From a checkpoint of a small transformer trained on Wikipedia.
Size: 13 layers, width 640, 5 heads of 64 (1 for keys and values), MLP 1280 SwiGLU, vocabulary 16384, 59.3M parameters.
MLP neurons of a small language model. Each row is named by its layer, matrix (gate and up: input weights) and neuron, and shows model dimensions 192-287. Each number is 500 + 50 x the weight over its row's rms, rounded and kept within 0 to 999. Numbers have three digits each. A neuron's up and down rows have the sign that makes its largest values positive.
After each neuron's rows, "fires after" lists the tokens most often just before its 100 highest values on Wikipedia text that the model never trained on; "fires on" lists the tokens most often at its 100 highest values on Wikipedia text that the model never trained on. A number after a token or word is its count.

L10.gate1057:453524521530449489597457509556496480518513478493412475562494492455521493541434500500504439534560418478595523522477456600440489570487482528478484579541365505466522548568482556537540517499497550496550495481472521531563462542499436483639564481540482479477455559504548521558587568532581557430
L10.up1057:502492569425468480521617522450481429614534459501446454493448460447513388433580509473503500468351459533454522587482459460517473585523509558533488516463492453532448522556422376636522413568474456563401500465445465547569484464488595490461525511513454492440530511461497535515523514513469446545
fires after: " |" 53, ";" 11, "0" 9, " " 7, "2" 5
fires on: " " 64, " |" 23, "2" 5

L8.gate433:534397588567530403478468496495495506474479571575519466534465497436633472467547413527528546486570547521489474509411522452519557539523479470477470566526428525616535574502457522467572542463484491506568471506609451372477412472516497454488456473552522522427548420507457503523459561526457475592
L8.up433:490526432573493578497492474475513427471509599447427463545496568474523526507471437447571658542501450447446492559495443471513480483497426535548545453523511471610536472530470539549586512516587478532505408549552480450471424514486528565564496565469472528526540520463485572498505476437473536509
fires after: " the" 29, "1" 17, " The" 9, " |" 5
fires on: "st" 21, " first" 14, "th" 12, " " 5, " First" 5

L5.gate1105:498527484529533549504466434455513380495552537494486513474490493479532590519475507479619549467471465546498544527465496386428563475541440425497484493510401471478544490485429447552489549460513423436480485517585607505488473538510546487452473483551481453456529465453571568530461448650523477483
L5.up1105:484479486541494441543482527537540414460492606504465491486525545569548597529513501509548549512455416501559524467454537402521451448524443558490496520546448487421520520462475414572500485493527488554577480509552552498414551523573563474446399490527466481477498454471502594457497526466514558501
fires after: " the" 25, "1" 11, "19" 8, "20" 8, " " 6
fires on: "th" 21, "st" 13, "s" 11, " United" 9, "00" 5

L7.gate1113:450405533445511400519510471478509532478537477407403504414497417404497490456555421497499515461555460418453558538553524517440579436490444503520512447435424450511544495368523418397494483487564545454484439615558387478503553579562594547474421440520522464527416497527455455543457442635477540477
L7.up1113:492443486419494468544399405510426512523437566535396489471549484568473441461535440648545463519489447433452580553490487597489453419493549462509436537472467543510385467540552506485543485479487530555476437452555521546469462525509559526448533482476405507470403573539502604441518546416458474477
fires after: " to" 35, " –" 15, " and" 14, " " 9, " or" 4
fires on: " " 76, "." 5, " to" 4

L8.gate665:475528475494501537480523507487487502561536531442407619510457412528581511464602494460537553518462565522464479445420518463508545483574492441420615490485525464587498469497487461477559547493514495465569448558531487513457570450522511526453524586515473574537450571558482453523443557439482481611
L8.up665:540484524507419493503490472465524459461469478439462584479559505546543477444486531446512472488444576561500558468567493509494544538518538482485421569402473506427530492580534492554460555437497443428492628425470556522470497498449421522509555582542469650479442468509520490560624450504589487497
fires after: " |" 28, " " 11, " —" 10, "0" 10, " A" 5
fires on: " |" 33, " " 31, "m" 5, "," 5

L8.gate967:478507525606509536524530529437479468512453541432493514510519587443567481557487516538521431499433337571455434536452528493484529547496405596513496502623425491467443435554531496423517497460486470484492491463540558581462582530560433612442404520636460578450560524491564511549524529600401536518
L8.up967:519558527529503538541512525426464554478533519427502511492444533463604536455470495469469542479502412499494457507493587496514553580371508481553460432526403453591531588528484442461460560510547621491449549568528564600437524516503494464421462486449464459457529470542549598524510445465557479488
fires after: " |" 56, " Art" 4
fires on: " " 44, " Ref" 7, "ur" 6, "ir" 5, " Length" 4

L10.gate1035:477533453579462453421540499535524554542446563454503510515505582441451474513421428543550541483487537494450406433547496494396509515446548480481490478484470508503431487587449470482447450564587590411377457503523537425491493519466526459488552468446425529610447550555443525518495552430509482584
L10.up1035:510563474522570545503433448474447526542438424504379427530464509419559476405488512434569489504570461568394574432495540564485420541461463522493580506398468439475526448470572515418560454454542592514470465499541560393507514459379481524506505463507545584497468508508486478494520483525536544563
fires after: " |" 52, ";" 4
fires on: " " 83, "-" 8, " st" 5

L10.gate292:489420522470606410400473484368462440464504467513492515533610527461512579476503387504447484449540464527526533455539494541543575519579473503502469517521494457489490465575511506510576539442518497417479597463412513468511494545480496442457512492618595505529468473448513530542486497544510493513
L10.up292:553594580611447423427519461528465479483486508455493515484382523556388550492438543491544464497501550437459490597544566455427511479496474575563491500484477602558524483553468563434525536395424568478410487531519516478590496430491530518505484461475473453447541566464553548508522490388435515494
fires after: "0" 41, " |" 16, " T" 5, " Atlético" 4
fires on: "." 20, "–" 15, "," 10, " ." 6, " Star" 6, " (" 5

L5.gate1116:495435569537518477485472449472516514550401534561408509482540442465570560454573471607489454530418451580468477533485554485479516522585491471478550540525529439525535410498499468451561512440420428491482533541532495483506471497535503536512566372511536583488542513573467417553522519479527555538
L5.up1116:473552524520453479489532552551527499485507582552433580410445541489431491522493544474491496494596470389480499409389547459511460533556490500489512579395475465516543509470469456471517524539434421500481523473449476514444535525485557532542405491558487479576554463439555482536450472531455349442
fires after: " |\n" 44, ")\n" 12, "06" 5, " |" 5
fires on: "|" 45, " |" 18, "-" 13, "\n" 5

L8.gate392:494469498424548506408434421501524466489509481458522453468493495463632509537519500474477563505459400458486503491425558430571461433484447430429528492522456541539591504601499543543560519450447451485595392569479457519533518583504434474511403524491557483524570510474499488546580461468493533546
L8.up392:539427521535458481468395504487497495434448525407520570462472508460603488514545472481410495520534465511462492558468508444625436531574439361500525552455479477582609555495421603523589534557553546455490509463399430542484540526522489523482473575411511519408457488391511542556580512387410453570
fires after: " |" 52, " " 14, "0" 7
fires on: " " 57, "10" 12, "." 6, " |" 4, "az" 4

L7.gate986:428542621484531423572549527497520505501533461569446508478598515462500542477476541512575503523477553550423508563386518474335606470500485569520466455604497520472508547546511401525606496406454522515439494479490506487475392502579531547549564568471379525505513485511436452596525566575461553411
L7.up986:482473515496437496564481508477464576473527527484450554479447477509515497531564565492591417535458477418461518455465487510424517488478421427430504492489504515468448515493465504491428513510495421474448608481481525434444528592583470525541534556507504459465506425462463476509489567497502531478
fires after: " |" 36, " (" 11, " " 11, "1" 8, " |\n" 7, "\n" 4
fires on: " " 29, "|" 16, " |" 16, "19" 9

L7.gate472:493471427462491455441518497434475537481568476480480547526514558382451530403555476502504594478514419525437455427441457645429511518566447570427492533491423485550464551499519448430559571508427445509489500457551503445595386502450429515495517597532486576433446477532529426451618466551491498545
L7.up472:519509468510538515449430566497452491546432445440502490513539485428440557544557511552444413501389411502408488486478520489513455545543532504476623460414516503487475437550504437480445555457455570529482553502365449419588490444514457440499530477532486495505514427506595541507373502474522532515
fires after: " |" 46, " ISBN" 22, "8" 6, "0" 6
fires on: " " 72, "-" 14, " (" 5

L5.gate882:512581477451470532497520442480536568413416438516565542459489440566564472534546519519491481528516466499506491574489415524499527409530557517444605532514513513446477592532522583441540490464496562489554521521506491523453527642475481445422468508573454527538572548453461504471518514477493435543
L5.up882:569517450553435500554529476517501553395451525486475505422432505489472438442518443520451447571537548556439392569514558501564563484493590500491501632478477513419506525511551496486405513469485508483639546528441476493505460562560449449481456394493480542482494520483495588549576485487514477465
fires after: " |" 33, " " 16, " ." 13, " —" 11, "," 6
fires on: " |" 61, " that" 4

L9.gate1191:540428522442445505509508548496537471557537552412498452519535406479499471488534555517465502500514470548462565505411507463518506512556509558555547501437400517531580404512518503490573493466544466570442562531461493489545499466463427512539519491456520447533497494451524516502465518371540554502
L9.up1191:513446464514472502441438467542501513523476436593532532485486516526485501552494534405508413481391525534433468477487517493528443492581596502517419562493509394410501520445574519472549505451567410541355565523363594370526583466521602500474482457535508533523570443485513432564498597437499507525
fires after: " " 41, "–" 10, " to" 7, " T" 6, "T" 5, " and" 4
fires on: "20" 33, "19" 22, " " 20, "–" 8, "an" 4

L5.gate55:506434527488500452427466523500538500583481555469455454502438476504468415538499526590529544423501508505472453578468540489473524507505563461548511523404574501485492344417530552471515511454528499587521530469515556554467449456490596509596531521550534478508439463464460514656431487423589514522
L5.up55:596521585511495542459531494494486486458507519411447553461472459519586467547486515555487501449450528462489419518509533490410499437480402451463580465535446498515475484480517614489462443542509475569537487438480561519489522607421542483513399424597510584471538459540418553572466413558544483502
fires after: "." 39, ".\n\n" 8, "," 6, " He" 6, " and" 4
fires on: " After" 26, "After" 8, " Following" 7, " after" 5, "ase" 4

L9.gate1129:494474502424496436514525496480452510513533556514497592552503513453441451556489478460539478398512516597467518552489544437421488463497571508502554498445443546567404596498515549445554455522476545504460453552527587555466547418513483451508573482436522567475485540634485516384485478566478469496
L9.up1129:570570419452509509487551463537516495420425522491477477517553456471491541460514497469491502464581480507522524442489525506555463471486484371457534507540420520426406470507501508574490477518482526534469456494520485502529432502459528468532537484535525602468477554526372540550524456485491527491
fires after: "\n" 65, " |" 6
fires on: "-" 68, " " 9

L5.gate1161:448477438446532471544553522477517509487626434403483448518545461472502479460567568527506449564560497541486449487493472498464480566488485455598486617460404534487533551534482512543466560495472498657512659443493552532435508483525542455529531419396495477414444511489421468462493565515479503500
L5.up1161:529489508507498504476530414389555426572530471515468591481524604560496465569490437465499407453490469509450413456411511423566463451563482524491424541451518454453614483399503640515459539542513482563467479487526489487522446502447483543498459459528483512507462519572501473518467575446498503469
fires after: " " 36, " (" 19, "19" 14, "," 14, "18" 6
fires on: "19" 34, " " 19, "18" 18

L3.gate1233:436525478484488455532515473539584452585537516441461470408438472475516481532530486409533495465441544581558587536526523557434504508495400479496463499556460493490474466628511533580458542431511461470519431495562464470555538440472475515403539518402448485488542587512576409530380505496506552509
L3.up1233:557406581515379466514526476507618588570520471522595504490362525418555517512573620459458515440456384576470468529530536524516512486537394459533462445512526512468493457545535474571454574552452575506462515521516444587578543418449463527562388463565564443512513529494502466595517538598540498540
fires after: "." 37, " " 28, " (" 8, " −" 6
fires on: "6" 20, ")" 18, "5" 13, "7" 12, "4" 12, "16" 4

L7.gate1164:461584532494528567487574528471471507382538537576485605439462541496519508477431431580508508526550509493399543436567518427425631434452487502424485557512430572446485407466399528492566436465479443503485560542536510541427527584512469502489555478487445489451412464571492443536542441493369500524
L7.up1164:415466494417550533477411445503553487474458479509529530472481522481512479537463480512561489512536431467515518441499560446395514475533517562414513537471463486526583433471466527431533544531532548521458459450620495495513542552493468453510512437499580549565480450485467434541525434442466483482
fires after: "\n" 30, ")\n" 16, " |\n" 12, " Label" 11
fires on: "-" 47, ":" 16, "|" 15, "\n" 7, " |" 5

L8.gate892:517430565508483528466570598485479584423533567401619505571477504478560448525469512494478507523414450545596446517508521537472538553476538502488485472496453542477484437588522419494467487552444546476519499412503554512508573563517510494590577522480446504500534508498498511507476450508466577519
L8.up892:466494507467464525481594481522488529488473593489459466477593485465509464510523451495408471520485476482533517571445463594495528572522548462448447536488413561355519508524479490477526551542464536610515469467466527528509529422450496615542543482483467466518469430463452546402485546428463464460
fires after: "born" 51, "6" 6, " " 6, "," 6, "v" 6
fires on: " " 62, ")" 8, "–" 6, "20" 6, "ens" 4

L8.gate1256:524459441485523509556567542429530490521573544615510558555484573465508491437512528524555547534563491477460491550510472468508522435510403534512544559469487501398506496443524500511458510580501497441516470519477568556519491563511494490445486563461501492609441552444526482472524479535524546551
L8.up1256:505593513440581489492503423541468551532457568532552440457496488563488499544490476526517562505387457497507404488558492515463524502536502524461434523498527509496495557485488483456462477447495563484521541569416475432521507518466490517462493470517511601517473436536528504617592539494484404505
fires after: " " 49, "1" 10, "es" 9, "dale" 7, "0" 4
fires on: "1" 29, " " 22, "-" 11, ";" 6, "0" 5

L9.gate990:445460412510668561490496448519531570576532465555523425464503415402413412532459473547500467454498514488550526457503538427466436468522548528448498572491503506584446485444504545604555607488519589534487521390502471454598561465538482459498503510494391551553547510569506476621497447510485564557
L9.up990:521431481562509526520543555487531587576489534493486485453568411473458447525479524559424504551515425445495486547532545478520497514486510487485451472552559502542463502479536483518462545404487554634475531456561536418558481405469488534477493467497436527563550502449478545449560503505494497533
fires after: " " 47, " (" 5
fires on: "18" 25, "12" 10, "16" 10, "19" 7, "th" 5

L9.gate408:456465526615538532504560497502516447430523562484512490470575499449452497484460508469504470446420516545484520548537452466524528546520511574547559500479426629388523479491544551416513476628478546513534531514547514568492543504542523432499450537551538408449528569583447492531478468497544483509
L9.up408:495475541556517588417530486518424436493460485593564580470517391552512522525584558436508491438469401528510541492478583530490511449481461407493579547537424516476545433607517509486528424510444501590492457618557522524427565388613589551522430639450576448476502488544498573470538493466526455469
fires after: " " 42, "89" 4, "–" 4
fires on: "19" 14, "20" 12, "–" 10, "1" 9, " " 5, "p" 5